python train.py --n_layer=11 --d_model=256 --n_head=4 --n_kv_head=1 --head_dim=64 --d_mlp=704 --vocab_size=512 --activation="reglu" --norm="rmsnorm" --norm_place="pre" --norm_eps=1e-05 --positions="rope" --rope_base=1000000.0 --rope_fraction=1.0 --qk_norm=false --attn_scale=0.125 --bias="none" --tie_embeddings=true --parallel_block=false --init="uniform" --init_std_qkv=0.0224 --init_std_o=0.0 --init_std_up=0.0224 --init_std_down=0.0 --init_mimetic=0.7 --optimizer="muon" --lr=0.00523 --beta1=0.93 --weight_decay=0.024 --lr_head=0.00782 --warmup_steps=200 --schedule="wsd" --decay_fraction=0.531 --decay_shape="linear" --final_lr_fraction=0.0 --batch_tokens=32768 --seq_len=128 --doc_mask=true --train_tokens=361900000 --steps=11045 --dataset="wikipedia_en"
MLP neurons of a small language model. Each row is named by its layer, matrix (gate and up: input weights) and neuron, and shows model dimensions 0-255. Each number is 500 + 25 x the weight over its row's rms, rounded and kept within 0 to 999. Numbers have three digits each. A neuron's up and down rows have the sign that makes its largest values positive.
After each neuron's rows, "fires on" lists the tokens most often at its 100 highest values on Wikipedia text that the model never trained on.

L8.gate638:502521483486476461494503500478498476479525511506459532552496512518481469469512470520482532465484488509473496486538471492550511478492500548512512502448495481458508534516519469487551520499515488542534499470512556502475506501505459529516540478464516498542507475519517469506459541506486509541494507494491487468504505500463496458499489509462482559523496515520480512459513448506522486496511500486524469521505487527471486452472540515500453455523477532498456568528520489510472502539525511457481468487522494477515516512501509527491458504516484488524507428503529486505513548517501470475485506482515516497514516512471511499444489489519478519462498506482513448517508516540479519446504525511488553531490494505466489489475511469464474504476549509518505475509542484484517506510508469
L8.up638:497520487527474488492477501519529483558488542465509511504504473515517512502448510564482517497502468454493470473524510460500491521511526519505493474485523468484508506497502516478518489501487499468487511526532508500499464545478486530508514489466515496449511547553512513538467506487504450521540559516464507519457510455455494480484474468479542509511473480484526475489504501497514480506485512458504479480519485536471535519475508496541459545522464506536472537468521473523529494524488497439533493542499487504484539505495508495508555483483489530512479471481522468502503474511508504500491509481522496496471529487452495511471561514536491484516500454484517515468470472469480507522467538481499479478501496504505470466445495493475464495517454514528526526519491518473513487440514469
fires on: "ed", "ad", "ud", "ar", "on", "it"

L7.gate134:512517567484501517495488468515513460526491489465524497470495520468520463520502477478493508486464534481475563488486509461538480514458461483468448562504505497517487496487454504532474453484494483466510499478496497505514480544484484477502519536470494492504529533498498490477573463466517526501518486507466480509530495497441521491483455503527504490551481481513520505477494527488560559492540461494545518503509520472519518459487498510521486474507533482486503478523468494537493495541488524507497483509537531505464505505481504474475495503500542485493491494565528539515475518521489543505534488489501462471521507455506497523493479492531552488495517502496502459498516485485517462504500522479479491503477524483508489548542471514536509459521477466511515476506515489455504524529523496
L7.up134:459502535457535507511499496522516522523496493551523492504517494509493544522499563502467481474532483521494507541475466465495509523475469539497513522518482533477518488515471528532481532502570476480509457508512513494487487467550517447494502505469455460505520510512510466526509520445523514498455520507483454529515512549502507512495447539517533437483494508526541494535510498507482498538470505497495474503488511557495464532507512539491507511524539517508461466521493501489480481500453508471462506514471520474494494531524541472473488489523451494521484506514458511488515464478508498511515460498496460524490520506493491521455518521541485508480478504499504494469541481501527522519490517493511492456531555519496510553517488514528498513530511489515456511513523478538494493541502502
fires on: "ad", "ist", ":", " p", "og", "ch"

L2.gate81:488458455483500498518492481462473526506452496491490523556522502504500523503507509513481485470481451474504475447503455533457489503516546513561449527495469521502478502520477486470482474487514506502517497468512537506504525490506488496516471477477489458453515412490524497486519524504525479490519526483548494528473509504458525548499542539512491507510517491462478492531529507522520482507496486479459512490481503521478510488487505531456466512518507494484472488544498532478525484472495496457464446503483504494462550517467517504499483486518516486517524448517520520545480503501491467476485544488496491467505478510500536491483493455463489559464489494512489472542509481536486515488541530454511521495513538484480497509519508491491506479470496492498539536477518501517476529516435505
L2.up81:510503493525522493519515508511460520519493485491514467473525494473522442526537496511493459471526494484537468485518504457501511546565496502534517535479487479569490489526513473528486518461504478494511506486526534499446482506516497499482492494469550499465479453505467528478497489513488462515474504523512496532466504489463520523495511464512569517523492505488441525507497477531499474502494501469508499498532515519470477524528513511508469510525476521507501502509496479465516489495485504451466494482457539484470563503484477488497499484508475459541498476514495499481518476470484463544502558514500539468484521533550526483567488515500496481526464466491483498477521532491459476499462493482484487514514516538510502490524532492486442484466543488533469511496509554525499466501504505
fires on: "on", "um"

L2.gate259:572490499481495498454515512490524472462507521513496481517524545486503504500481496494443502483498467512502495469491499480494515488489499477523492503521491495505570493541481465479522479470504489508483486481482564490511500466463470495487511487517493480493508475563468505513529493484455526442475489528499509531463496488496526461507502480492499421513482510443500502499479477439525537495506487452551553535473488504464491501543472503515509510474491515512506492536493499480524548463494531481512493500486458516473482522499505500482512467549520476539494496491518501524461510513480496490468519498494539488482498498483535512557446458465520533517494503524518523513480518512548533505494482483480489494467506511506569494505451497502496493531458522484499536544508506478504531468515524
L2.up259:511523541531430504475494538524478477484486494497487495498512476501455507478505513528500486482540524521516497471510476490487496517552517476513509466533527504505516486541503508489497504496475523461470517506473486526523503524538495522486528506480501533498508477539472453454520508484488511502545512459527466477508513495501527493518500520458502513475501476502521513502469467535541592496521505501505496533521531527461504511497528541495488493541534523471517508449493495467491525517496526514527548493487497488491456441472477459498500500524528504508514484465522500507506491500508484519500487574441479504478489483469515514495508474431518533503535494466511469537500524462501521459447460525491482496483453512461509495529514468486467502492453549497486488488499524524501489533522479
fires on: "ic", "i", "et", "ac", ":", "at"

L7.gate435:481522460511483523534519545481493523452500486501447554503536494491471501464484453463480522490522492487473483511479470524492502461471475508520479533510488506513509504481464527491533513525496501435491501526451491521499489511493510536513514516493496462512490448500465479500520570502483488468499512525465476522477467538507499529509512514532471537514516462479494437521494526504514475523473498497521491497518467517454548482505499461485540526487518505536499463485505500486491544549572528515492500501486482496520501507511479508529469476465437527519523511496540471523492445500471496485466530514532528502480514500502497537500503528515522490467483519524475524516507526497487529488473532474479504529504451490539538492518469491508464475497486511508486538517514499513481474430483491
L7.up435:523501468517546493509540509515486523504505549495464465526508488497516536485515471467494449494526488496515510518499502514487524495503476509490462512455467494518451508490498477508495499551487509531511526454494529518499495484488509499447479447516477476495511503539521514468503545503486470462502469502494517498542543487495513463517475527492519461516519458478461486469464476501505474483485512471504487550463547513483506496488487491514462488491487484519518520464540507535476536547507476500478520561512502472476510486590519498484500521466452520503508480490534474524486484472473472513481520537474515477512509514474502541493485542532485472489530512502506454546492536512535472477479508491527498534503482452491513483536516475561475516476481549489496469538489496490485490457518510
fires on: " d", " D", " R"

L7.gate120:494491498517512485495466519487512526509494476486488541490525523499473466472507526471509535475475503492473500499503477477481527527543447526462500491470438460480494489547514488491458517454534507463479488482509471518486526444504479492524486493494518501484553497482473520523524473477519507497517468474482477460491462502496492497542525494495507481441499499491526516532455484468490518509487526475468458462483490492492512542489502479518518453498515457524532463509567511481451491509550454496549524504512474496513534526490492532525472511537516547494487485526475490475506470475493519455528523456532483463483493492517513514500494486486514486491516468507454515512536474446459518480526466497531492509512496466512542476518494499528461514494470508518502539476490495502503492493560456
L7.up120:493503513479523486532495514522516521432489511516497484470490490507466522532500488463495551483530522480495517509543468492479516497437491513492490543517484473497503536515503493511452508451525499503525503520478444505486544487467554520466488562521492516452517518489473505522558514480527535500513472480514508493471506522533511521504493514471486489500528479520482469488534496493513524527511535529517507490492546489514513572500508508468489482501494497532472521500496550525464550523505522510515439539497505524553496515503551533496458541501522512502486502512540511517510496495506521460478531543470510487506460528491536464512518482526491518487540518508528481499448502517484488491510549498487525507497493494511547489538508538502468512542465504516506514472518486519531502552529470
fires on: " g", " G", "g"

L2.gate367:543512489481495533499521428504499453499502454497480486526487531507547493483445507541510522463474500501504513485507516514500558491493484467511509498503544492482489474538510533499468518469466549452514515507489473532491492512449479526500477517482458503495457525503519463508523479485501522502512456477521459468492500516489550507470505495510462485533475525484500532463490536505508526454484545444478486511533504516486512464495518533473530464516503501497475457514474508526452504477510499518503476498472533502475450486500510479474487480519534475494471461486511485524491582518533436522501528521505509519452453506466536503494494481484510518477463484527494501499537501462545525506552496494454507511500521504536513486498511480512505492477489487500489488536469504513503516502528501
L2.up367:480571535497515473485553460505507533465490501528509507471504515526466524521502531521536515504537494499513521491503496504481508486476521528503507462474490506509476483520514505514459521505472491486521508436482489479466500453505492500484495513504508527499483514476519527524459474494502480521494533525500476490490533463523519497505505472467517460490529524506493534557488456521521466495470464500529491485515513528511456441471506509526529504492507533477510460527520493469534498510549508489489516481489513479498497495508480476529480478516490559493491545533534503499499480507525506543455495592461518500487528485488456550490468494507501502475434511507512499515580508493484521459504488505507503496491501529527475480525505485483543471470488489507443442500478490474541521520513493
fires on: "l", "st", "ist"

L8.gate675:525496456504505485499474455477449524502490576475478506481476486483500467494523485494515491439480547491504509491529534457507509549512490547557483502538501503547434481474505521504525544530508497500473477503550494500466482517484557483470495515485499518564498514504485443514458450559492498502504514508509515479457526500507503514466514493521478499461493529471498495512506485492511491516486502468502521451487499483479536502495491497506503505514497475506537517476506512516428521468521480464519512529526508492490475540513500511505555501501509518488491462534494516482548477491519511550454505530491457513477450524480463473475535526488513476496484473484507531469491505511508492473527508497526533528515526491501492504502525500524510496487557472507454483491504497523501497537530485
L8.up675:474481480515497531551491511476480532487524486517497498533524521527506477515502505513509505511493510476495497527542524495502481507501517540471524501521544490474479470473511492483533522497469549507493502483529458488467467502524476536483454487509481544518472471477473491472501479510550500498485496501478500532521494488528500485465507503448535547503516459526498478473550497561517499539476511526466467502515478498485492496503473472519564494526545500494542510518529457495481521512533513504524511488497516523498471522510473540510521518484467480508477509516501447498518519528480501490514555501505467514471516484507487486567503500516449493533488541505493461505497498499480526467501470514488531526539457512482459568490501519509541522558489516529530516459545477505523513443547494
fires on: " t", "t", "nt", "ent", "es", "v"

L8.gate58:507492473493488497489551528445518531535535479477467502474538501497490487507512496491499553472509492464504520516456507475457498516495471506470503508432539517524482522494453498498482484533453487528488493470497521484487498527503506489439559521510487520494535475491485540479489554475477507511521505475530477483508466454479552520499505470461499472471565520483508529515507509490498510524475507526501504489503506521480515523505513526503492464534505539532503503496522506514526491504504496504471487519548486516467532520511476514517530487542547499529477470528486504498486496474472533510535495559515492514500509466508469485484456502463498457514497484529499486454500450545446519522519488442543539493494487526517499483482546508537529515502450531470505506475522492501526501542513501
L8.up58:507505492518518534503452495513557488505504475491503547496514519496515490515509519494452526502514496503505518499527486481493466511465496521502510491494456487498493510501499490441500519471512535496456501536468521534485524492473488551519502484502508471494522502535499480570479502523525519520532486481466508515453541549511490524495518489489536492533498456516489483449494527520552499515491505528526470500501513533489476521470507484492495524509537530498488465439534504527557465524549465497478473500495534505542528502493482525452469486529475487495481470505447535513490514482522540482495505494505508518499501480549517512538497446476486522519497473524505477547485475513485514516499558498462535490491492474486545496554467551501503553538476474533468501470514491511502481547497512
fires on: " g", "g", "r", " G"

L8.gate227:509481496464492533493507504489469491476537543499500521540512531485506499498505533472493526511465486528493537481538514503542462574540490485532474533479510479518457475557502482512488516517496500494511512484472475517497484489526505488527514523480503503501476473513484463534483489501514504528479513509452526517528522510520544488508477491527521485479498504551482505506503520498519502453471502482472500533532486508483503484474491437517504473534495510473524498514520486522507485515484498482511498462538513487481508504496499507518498535481448529493469520494449484499484515499545461495525485511486504508541465557494463496493514477558508488514496496507465533499536532489522575474453488510467539520557467486454484547515493502493514539510531439520453494514509496488461547551541525
L8.up227:498498478480537488502528543534526501521541498463461458526484504568500530486524486489529559506538511521496496550505507542464498506512496479483550473523486516501535482517495496490484503473506519518503492498503521483514497497487469489557454495525495457517507576491480497516507506504509493498513531514479531518536512492505516511520496486517479473447549511511499516521469518448464517505511517487513452538519468510480539515520486481514493537450514516502485476471500509536508476477515522541467463475529470511497496513474524517468513487512447481527488521481501480475503512513482499511466496408493487532520453530470552514494536498532539509495488529534482467493497501498506511512496458528533528495473487515495454509506509478474452470541488506504478513470486520494474482465515454
fires on: " the", "The", " of", ":", "'s"

L6.gate428:523453503522483546503478506521515498494456476456525531515478505497472484559493525513496473481476542511513509495502502533481462511529509495504488475486524509471475485520487482442512474511496517502473541540482490495498474513483516469462506506480538513480491517473494472513528474480501479552455490465498493477497500503479522459478499452522482522498505494456490512535509457447515494498500481481487594499460471485470545496541527467468484514473499556527501527481511490505509530486494460448516507493531498459526498497496481495518501484468493456510518487517513458499520451528537488486502501548540495515502512477515511488468500518485496443515533494476496479499481506524443486485488495459533483508489530516479493530497482512469561491503465495484506496473551555460510515495535480
L6.up428:515507499507522457485494477474504532494515463436515499526492526538463526521480534527487454457501511530481515522464499470512532461526489476527467555497492540484513485492493485510464467515514499516513500506516544516526486505484518471506483479525500494519517565470498490529497481525465520526454466445519505494465496466476502498488481472533571480508521532542521467509492498511499479474478484505527509499494502529467536465507508483484513435545454530532509459503478480496494503462501483491485517517506511504529525518487476514475494498486468471526499495535504529476484524445518527513481500509516507491479499514524487472511459536491554481536543482488460510503472486530463467484479489492502536538471514494502495504488499470488555454530539491478539523465529502458492516536513476
fires on: ":", "N", "ed", "v", "ri", "s"

L2.gate323:510529528456494511511498510502482498514513507528527490494534515471512528521473479540510497488496479498498504494530540443483534521567478509502483519539522515498510475513465467511507511455457523527499477465454500533520506497454499470533507498471526526508462521485498484476549494532522468536536505445479468488519507487477523478520489510483444489512503495462462442461550509505467466475469522513478528517486531493514538504489498508469506511488489502506485526549524502497554478489485491530510464496470548472490548549530493490517481489466508500540501486510500515495465514515508458526543493492528489512483494541530508516487490509465509496503445483480512521550487476478462537501515525507542504480505496506460517526520482510470507520477508564460501469488528461463483464484516508
L2.up323:496497476482539476518466524494507469470540464498553511476470506467520495499485503536540518492502522482514504465529514441486530534460553537527512529497486509541503485525532505512489529458513509515493528509483507528475491526444465511531515512544462516477493483543491497464467478501485510519508498497490496531462488490524516488508540509521485475474467514495457480532505493517488480484485504498513459456504442524471504490494511470501466517524497493464513496515490485450466484467512452495490460515413504498524488527527512501488448482493493460493511450444485521523494516517504547554508477485491471529494524538545519494518512479520449472516476475495476475493469470474486511480520494475480529456522504530529497502519519510467505507507527541499494452476513491492479528496494492
fires on: "am", "um", "i", "ar", "a"

L8.gate220:513510517499479539465499485521553484500521485491477451522513523491516464534542542510461497555493472491508479485494522461511487485524477507540497524496461518520509541507477474495514509503534520506493517482520536497448495452478495524508538493536495466545506503468476507511509522505486528470469521490557553515511523499507542500501540477491482527473537462541483483455502485509510518507503496499532486475497503525494540496511485514455503514479493497474510457478486493474480524482561495536492494470437497502493524502518463500484505503498494576466539467558575523470506528513519478481502492480491487483528496504488472508507546465469474503494518494484476491498499510511485530441478496485490511517515496496546511516504485454540490513479548482514510475502468465503526527549469480
L8.up220:513487495516497507489531448494474490507519510487506507486522530485515492463487504523506474486483449496496511509473458494519548498505522498520482452468503515533501515472469490471520531504490530541554478490511489487494474536523526528461482505485525505531504509507497503503494501544502484489475532444538442500469495481484502476482507527534493514517485465489493503455463492517490531493484510514451534501463482511471479523492473493523480526481470493529498450479505530522485500480497506527527494483476504519541524439486529484484522490493555471457548552534580492535478523511456482472491541471503499525484467458504504463431515507472532489464490493467515490524459484489504489508561507514490495482515475471481503489473469471541501505497524535480529487514516494523447489501538477
fires on: "s", "es", " that"

L8.gate667:496480533429470504533521509510476498488516497499448526504480508467504488529512512519548538508524534492496513485504473509483501534540507499551477478505498466554489517528483488502523468541486476496467474487483493491482483541521500513518492488490502502490533492496487529493538506534509524534509501524525490534437484545496516515484484528523514511497480526513491516503426485490497468491493517472519518530488503500486530494453489481468530463508487488503501541559507473455507465519507553514490501492486446505540525507529495538455503508524497503476489516471486512547520523463540523517512541484492564499504471485518439539509474515463465481498489496473481491452508509546490565488510474461491516527504509452532491499490510486506500516512480514455527508495474490469517531472496452
L8.up667:508486518446560477516535514508519482461471509514532483458511485514526501470497498475551486507532492498437475457485502509493470479514495515535497504491543466460528484480481527509537510458504522482504498493487544483514552487506481502513500487523523521508503533452495507525519491480501506514532514544496476493444502526510529480509495512483477532475523475492513479492510462496504455475482493532478512539504509476481510540497539464470549530482529526499517555518501479455521485457468504512511482509521450482485477485481472470479500429518465487495491531503511505525480510510462463460489509512479529469492436528460486510523499490516480482520508520500493493519511489471503522509473543501520484474500503492475503547506550502518503473514516519424547494519522493508501480435526490
fires on: ".", ",", ":", " of", "-"

L7.gate650:525532528513448477511442467501511499502500497517490480472503477512529495513497485492536462491561527506499458527476504468533496494513537490532486507499470531485505490464478523502495492516479472513525534478494470524497531511494472462467495484488454497490509513492474493494550478484526495499490502490510500458498539487474499498452471486522525484481540519545486473497503481504457506481515544465527502502452506481515508516511493487448532470484486491541536460528486494437541513513476489477496483522519512508549535490521526511489513467495485494515519461521527455479498500538540497493464509505501533518491532422513464524468505493486489475485510538492535497476527505489492500536557495447519540552481487477506537501492476480500515548568486499482513505486482556508488530489513539
L7.up650:480507457513517458488540461506499529516505497502516501465463491530539533515552509506508543491510452509523467466569479470505504526487511505521523528534471526517505540489457444549527522499491490506477505530499491519489493520509510509491498493497448468503517475521516467468508532475506526477503510478483495509533494503498533535471531489489525464473475467543492460522504488516543534507453495509478470536464537503537501510500505510468512439513474506520490488493493466487507498508483500515509457497508554508543501469521485464506465547520539504514500534494526496501507537512539550493508463496468490477505487495475487487486525476507457470515502547514498468490548504477497514477523461521499544461501484537503522464477536495516531505484543503476560532510487493514518509516487448
fires on: " J", " ", " S", "S", "ur"

L2.gate117:499459551478516510496483501479577516488514527489491499465481527496451497525462482525468535474483458477498500478516512524484494495507483513513482489493488527470448471532479481499511495503501477484495516480474456470519508465505507515464476549547524513510470494481509510524497496496537532457459478511507504527550480502519511523523467513521521544518533515474458514527504478496481432524507489510546528486497537484473501510489521484482450506476509523497451520508487517513486528525540506557500485475459458472538533483504536523486539522506438506506520512516507486476476465512488519505466546499507501520484503505457502487426482549499495492468431485506504515525498494508493497476486479506500472508501528515550526502490476526536546514476501515484470501545515528489538500508514515
L2.up117:508515512463502543481484518494509488492479503480520517474490511461517494509485504536498476471489468500489520498550478507497495514499477462463550518535520488522520488517510437499464449512463473508498473540474517488458474531442470521496457511465505500514460505511509503494496538491482508471494494448502460498522510465483466507481525449455480529509511511500497441490509482481521492482515499519514501529515516534493507502518493570495502515488476476512441491482468519508467521498484541486510485538546487523501521446563495514480545480433456488504486520498498449522491459492525536503513525518482491460498484488508498457463444514516491535520527503506520475495492523538478519487510477535506548513540542530505517503483487512544504471496488495498477514478541514535493522529514509
fires on: "res", "ri"

L2.gate212:529476499506491519479482506474487489478473483519531438547491535491532505489527440507516478506520491513512496465481510506479493495474496480497487462443472514544551477530466524476459462518519526526485490468499489485485465536479448525509532507514535474515497513524484512538498534481545468486522476463494430514488458489490556510541522506530493508522507499499491504508494518502490478538520515484511506460523477517482479520533492492468490481507527530442485524528496518478462513486506507534451544480450504495490529501457514482480480474507530490521468514520532502462499513528534500484484523462488488491516503487489437541489514468483504522486473460535517485511503524496492507487434514531486527466548481508507510491499518471520531497498513532502503471471465500474458456543505508
L2.up212:501517493512502517522505527481465523475504479505523530448533522493538490511519477535563547469483521516488473466511517489473478518524481495459517518510556467519489568560529508503463519529496591498493463502513516485505492465451487503490461499536492496541456504504468512505465504562554499490487470471505494534519513512505523500506469495473480486529458476485500486481508471493496489502523492481496512498454469528509508482498468493539531498488468490484495470467532519482523445473542491503506496502501485506512511498482545493549484502509525494470508530470517546519454473506494548530490516519459480482497497477490507501513523506488489497456495503538498522527472456529481506481520471506501510455501509548490483507483511513505472513498496491471473551522557492546467506516489495
fires on: "s", "m"

L6.gate408:508477464503508457512506521473497517461511476497482501546513484472550513501474525516519457507549493442496476525515534497478507457509491520525485528493515493533534509492471476497519530432511552505523485457516514463555495521489503500538495484467475485553529500509498481503511560516536512519516494507485492492508518553505529501533494525529494440485538498480476521503514486495502507520494508524501468465484487492464480504503486514492458470477498499528498466475488450510502473470500526495501520506493468517506565496487517485504525464496529483511532498458528467508478484474496504504512473507500487542552505460487565530519503527501521511497502480469429488494537527500525527479488495481488482540535514490472493527513443484507517497455531482555512521535505521489514492499475444
L6.up408:509504498450529468522505536466475488506533495516499497452517515474534531494497480504556513521480539507494540489510490487459494553465459522470473478515517475473508533550516473458513506480549519504484521502504494487486484473467516443529506482458476499513527495510517499579514510501524491541513487482533520495531468525489516541541499523509510468501467454510527436497497490505518499469498509469520495474511476513466492514497480497506520506506491527495499466511531517445472529523496514467485544515488488512502494494518510473525468544507519472531515552476495504492511474549470517512537528526457477499504489526504472534488499512502489541544498522489479514540476491511474496512517566509515511471513495476485491546446501465491474522496551476490486496485493491506466504468434490
fires on: "s", "ot", "ost", "h", "ver"

L2.gate331:508456423492521524514457508484455464491529515517516469529462458487507525482496523527550538463516480493506472515531500517487510468494483502519511541522479508501546494533545499509501501496500482477502510475490520450488507460465484495489491472463495518487531488515494469514542482509498475529501527537488528518474531445495549476462500550540558518509467470500472476516523513465541501480516506451491520499534555490475531475507500507495469485502480533509479473476521503486477486456496479511483507513479453542471512509454520450488535479494513501534542506514438511464499530498493512478534488483505513501505528504483504553465495471491485526527465455492495468484480489511471497515521533524510455502501524463534513546502503480508505494487515516514510505526502480447495521507493515
L2.up331:496476495494534524519521513490469505529477526436497451510500532524520481479547499484475516496514474482522462506497511562473494512488515511549485526506474466498477539501514495513522503491532516491460465447458502465499548444497469526515484510517493493494495539524518490474500476499477534516510505523494523460485492518481475493521536550527503494505475475536483491528527477504495502473506499442506525541498527517477509554493502500491438471490477565520502485473463545522501534491512516513489489524471486501469512517494468484489507517485452509481495463537473437550519521514518460525551492511468512497513449517519504498505515506514492455504525458488500478483441516521505523504532458532485499467489487534479486496460507504521492506511442487512520511449480499506519478473513506
fires on: "ot", "t", "on"

L6.gate44:535471460515515512501486490496464466485475507544513493521485484515527496509551489495515491492489473449546544498509487516505534553548470510485477457463488521481519478505498464500481486547483542465506462510482569492485497548538559501504518498481483509504501507483502526516473507532525498459517494540505525556521515508514514503513533475495477494557514505518481538515469505486522523482482481485480443480481516478488497464527508487477473504514530471492488509449562525495457537515495530499496536512456508482526476472470512543451477487469548465466524484513481487463504497514534479504502480513491450498536521534517479494482464498532496494480484536493509510511497512529486500503464460486495504519528521541460472487525543486505476481473496498518534460466498522511495474509496525
L6.up44:511457529522489518477494504473508522470484486486537498484457519493490474507517496504468545502493525514469496512489558484494488457531509487519505522510495491514464515478571514482514480485523534492520518497520490504500464539496542487507475522545461495496531513475508509495469537557486465523518511515470505520512504492526496488459530501498472471515427498509530524479443511511524537438532488496540506483528462515512493472509504490457527515549475547515491484499521499504512502520488536511529542487485510491529559508524499505494490483504445478493496505516473549481485536506508484460532483482488483481502555518483492473506508526481548507525511497485496507523478541508464456508490488480522485481505500558489489483488531525491510457541512478520449567453457482506492519518515481
fires on: "om", "un", "m", "y", "ore"

L6.gate574:443488530488488515509464530518514494516468531530529563515511439504459482490520494501472467505502522531550526496526457501523479488510484526541489470502479469460496492514512498500482512513502511476496517497528492483488532483529488471503527481455491450495513530473512532509498511484458513510509475500509478526510516540495489520491508482483509439484463479530539526482477509486507436542483542468502513517479519550513555476512536497456526477492528441514511524537469470494484478475505490494476526536495495496522517498481493521463499472478488492463504535526484508525481513491463468472497505515508490511508540490467474522501484463470513490478434477470546490485568483540502511509513514495482516489502489504463492547472486471492465477463508516485541479518510517470449516479536517
L6.up574:526499533519488507505473491469504451511533491461488499474511496470516495488508504481526483557494471484504508505512490484480531551470506527458499507506517497490480478471522511544488496526487481502484486534493455484520525457535493514512523549537450473445526493493484499456496474547480516531496451479491527502512482489471495532514548481525512463555482478477475513514472408492498486537500488499462475497506496466480531491500458510492467490495469465488515490527486538511491502506527480505524475519501508533488557523430521492522513505497485491508489541508492455487519484503492515560489495481479558464509526517510485504474524514530482477510504481503484482518486531449471501481527530513489450538485472503460551486516478457514469499501503492484463545490473481486485465522510499
fires on: "og", "or", "ct", "h", "om", "er"

L7.gate18:482500491468473522490494523459557533473490491519472468504552525491537491473510459479465529522538489494521519524465513483481506484492469469518463504484507502476500494494474502475501482466460531485481505486514510505487469533507490479491559463449511487525493553456493469522532522464488570520497477560489501506476462500469507486469475547521520487489532476514465514499529483517507539486491470486515486457475478530531513469516484487483509508526509475486517511468517534452487439514503537497498486513508535502437534541529461484533526496528489540471506491499474514539474485481472492498505506523509475510500491527488488514517524507527472465523481470547488497537465492558516515475540526477482516483520454507504537493475508505510525482477509516509491482474524549488499498544486504
L7.up18:498517553544434545478484543489557544518511542515508518501510493501499514498450508465536518503482519510475483504519482557497517490503502497508497501511516474530526496527497536528474485508478446501488520519524536497456481458461531554505494519471508549502472451495474450456496518520489524517540521499457517493497510517493499470521482524482509514518549529528495496509463481525505507494499500472531513479468492520486561482523489510468483477509501501478462486503560501500486529519471560470508503480482517492514493502516510528484512533509451494549524468498491511539490538466530520501533491490526521473508520499540481506476502507493482509502544480480472464516467539449547501474485513502461493506453494495469503508492535508484468460523477517488512511485518476499495543494536487
fires on: "id", "in", "et", "ot", "i", " st"

L7.gate481:534465423471458488519499506519520495497491545507520474483511538500484494520461514506507445479494488479467465497558525524554486477489516494453512510472487479459509504531461519484520485467476514488441495574533549510530509494514497461498446510501449496527517483483441500520469478468470507506510499533495527498498503511484488523509533500529478459510529516458516492460499512506492484496510509524502482460482526480475514482493467504517478488491553468527498539489481562467473552482509499513474474493508467503480511520517504491473512506489459492496527485521504463479503477512527498518523516490514502481457453492493492508526499484459482457495474484530472548509471491482463519488506476495485507552490488497525496510468471497537533497536490457469512512462498517520523500485539504
L7.up481:507501476510502515512473499511419468448531510447535486483550509543488503501515488495493513499503493531566478491547488471475515502482501495488503445501526507509480473555541516494499508499520481524467494471514463519527465509440499487507504482488458508487478511485527497476503491452511471496511530510526483469493492488525505482441529509510510488493504506482466439490506526513520516516486541527492479475469510509493486475537462513464520507487544530490507502491487522502471515478509494533487513543512583467509486550533515491523500455522496502502480525444453524499527498526495501540497524551487506520523525511534491493517528541463494487515484535541502507509478508517492517536481537502502531495516511536515465483488500542477499550501526505530493517523479523524447477494516459
fires on: "ed", "ent", "n", " (", "t"

L8.gate399:495493497499513494501539487469499482490504470460510491475465466463508494525473479513504494475560510539465501530496474509520473521496504516497428500503448495472568519491525542500548450528510516476444504497495497513483480497487478513474525510483453512509462483497504477539514494486519473473498496548498520515573469520538477511469463506489506553509518523512504483563545505487519490481466504487508467494515478491498480494466483504530565479479489521503504504519490494508496502508550529475453526511498474542520534540499522492457484527471507496502505498530522504499474512487495455486458503499532524475471528484517515486514490473497513543440476504530495502504508530476513514499508466463520555504545477502537493518499542530523529540544502510498493545496524496487484514519517471
L8.up399:526528476499497515476530537501465499512462449516455496489494476467516478513478521482498501491526483510551535479547498516526497478555503473533524513526464474496492483510504485545532487492530484525497534508539515500520505517485524516506474482535539550532476504509471486500463510505505521508522512518524453447519482521520514468464485530498491502487466512514508478489496482490514501513470517531509526575538529505474519547483518500493487511516528474508491471478463496489524498466480455496507513537449534477498581483567513491478518465481484520508524482539508514504540513537505502486532500490527519484498490520517485523543482503538477493470491501466512465505513518511459508497540509469507515553494461525469467467522528504524513479472563486490481492494520472502544469501512457
fires on: " J", " Un", " D"

L2.gate398:512429530520491510472508518494557484496526493502480533512499484520490512522521481498517519536480535496501494523571494516518475499476518440507526546475496476483488507533501484476491518530485506472492435518486496452519524509488499452521489450494513497546509472511490495498486522495467478517509514484467533524525546532468513499484485498478526499499460500497514496458554531492515461463506518548535529487489557557519515525494489481487480501490504539491499479528524513470454506493531487494500549506482512527526545480516466489483513484469480481471500464500489491493489505500520501470506528481549507473478521529474479510467523454468452478495525526498485509466573497515511545498479460507487485477506491514450515526491448496530502516502474514496521517456486499446472497507504503
L2.up398:475496506561497491477512528507515480532505504486518497458508454513469522528501497518515452509531533533485511516495475515505495488455512462490524536468518468525484483509507452492472514472475470494472427521505449461495515507463463485528512501486499502556494469494459485561513532492454465491500489483484527472521514505454522504511513509490537471483518520508504497502528466506493488484509539532496499475488558542535526539504480521473488482507502537504506487518517517548508467522528507515523529508498484510554525503533495474504492519473449510478551492513475490509445490509475517467527520476529524498480525566496459495484524441478520519502512460489528478451519516486489505532491532512531497511513519479445534520507483503501478492495465519516527497487457513505482489462506466
fires on: "or", "er", "uc", "C", "s", "G"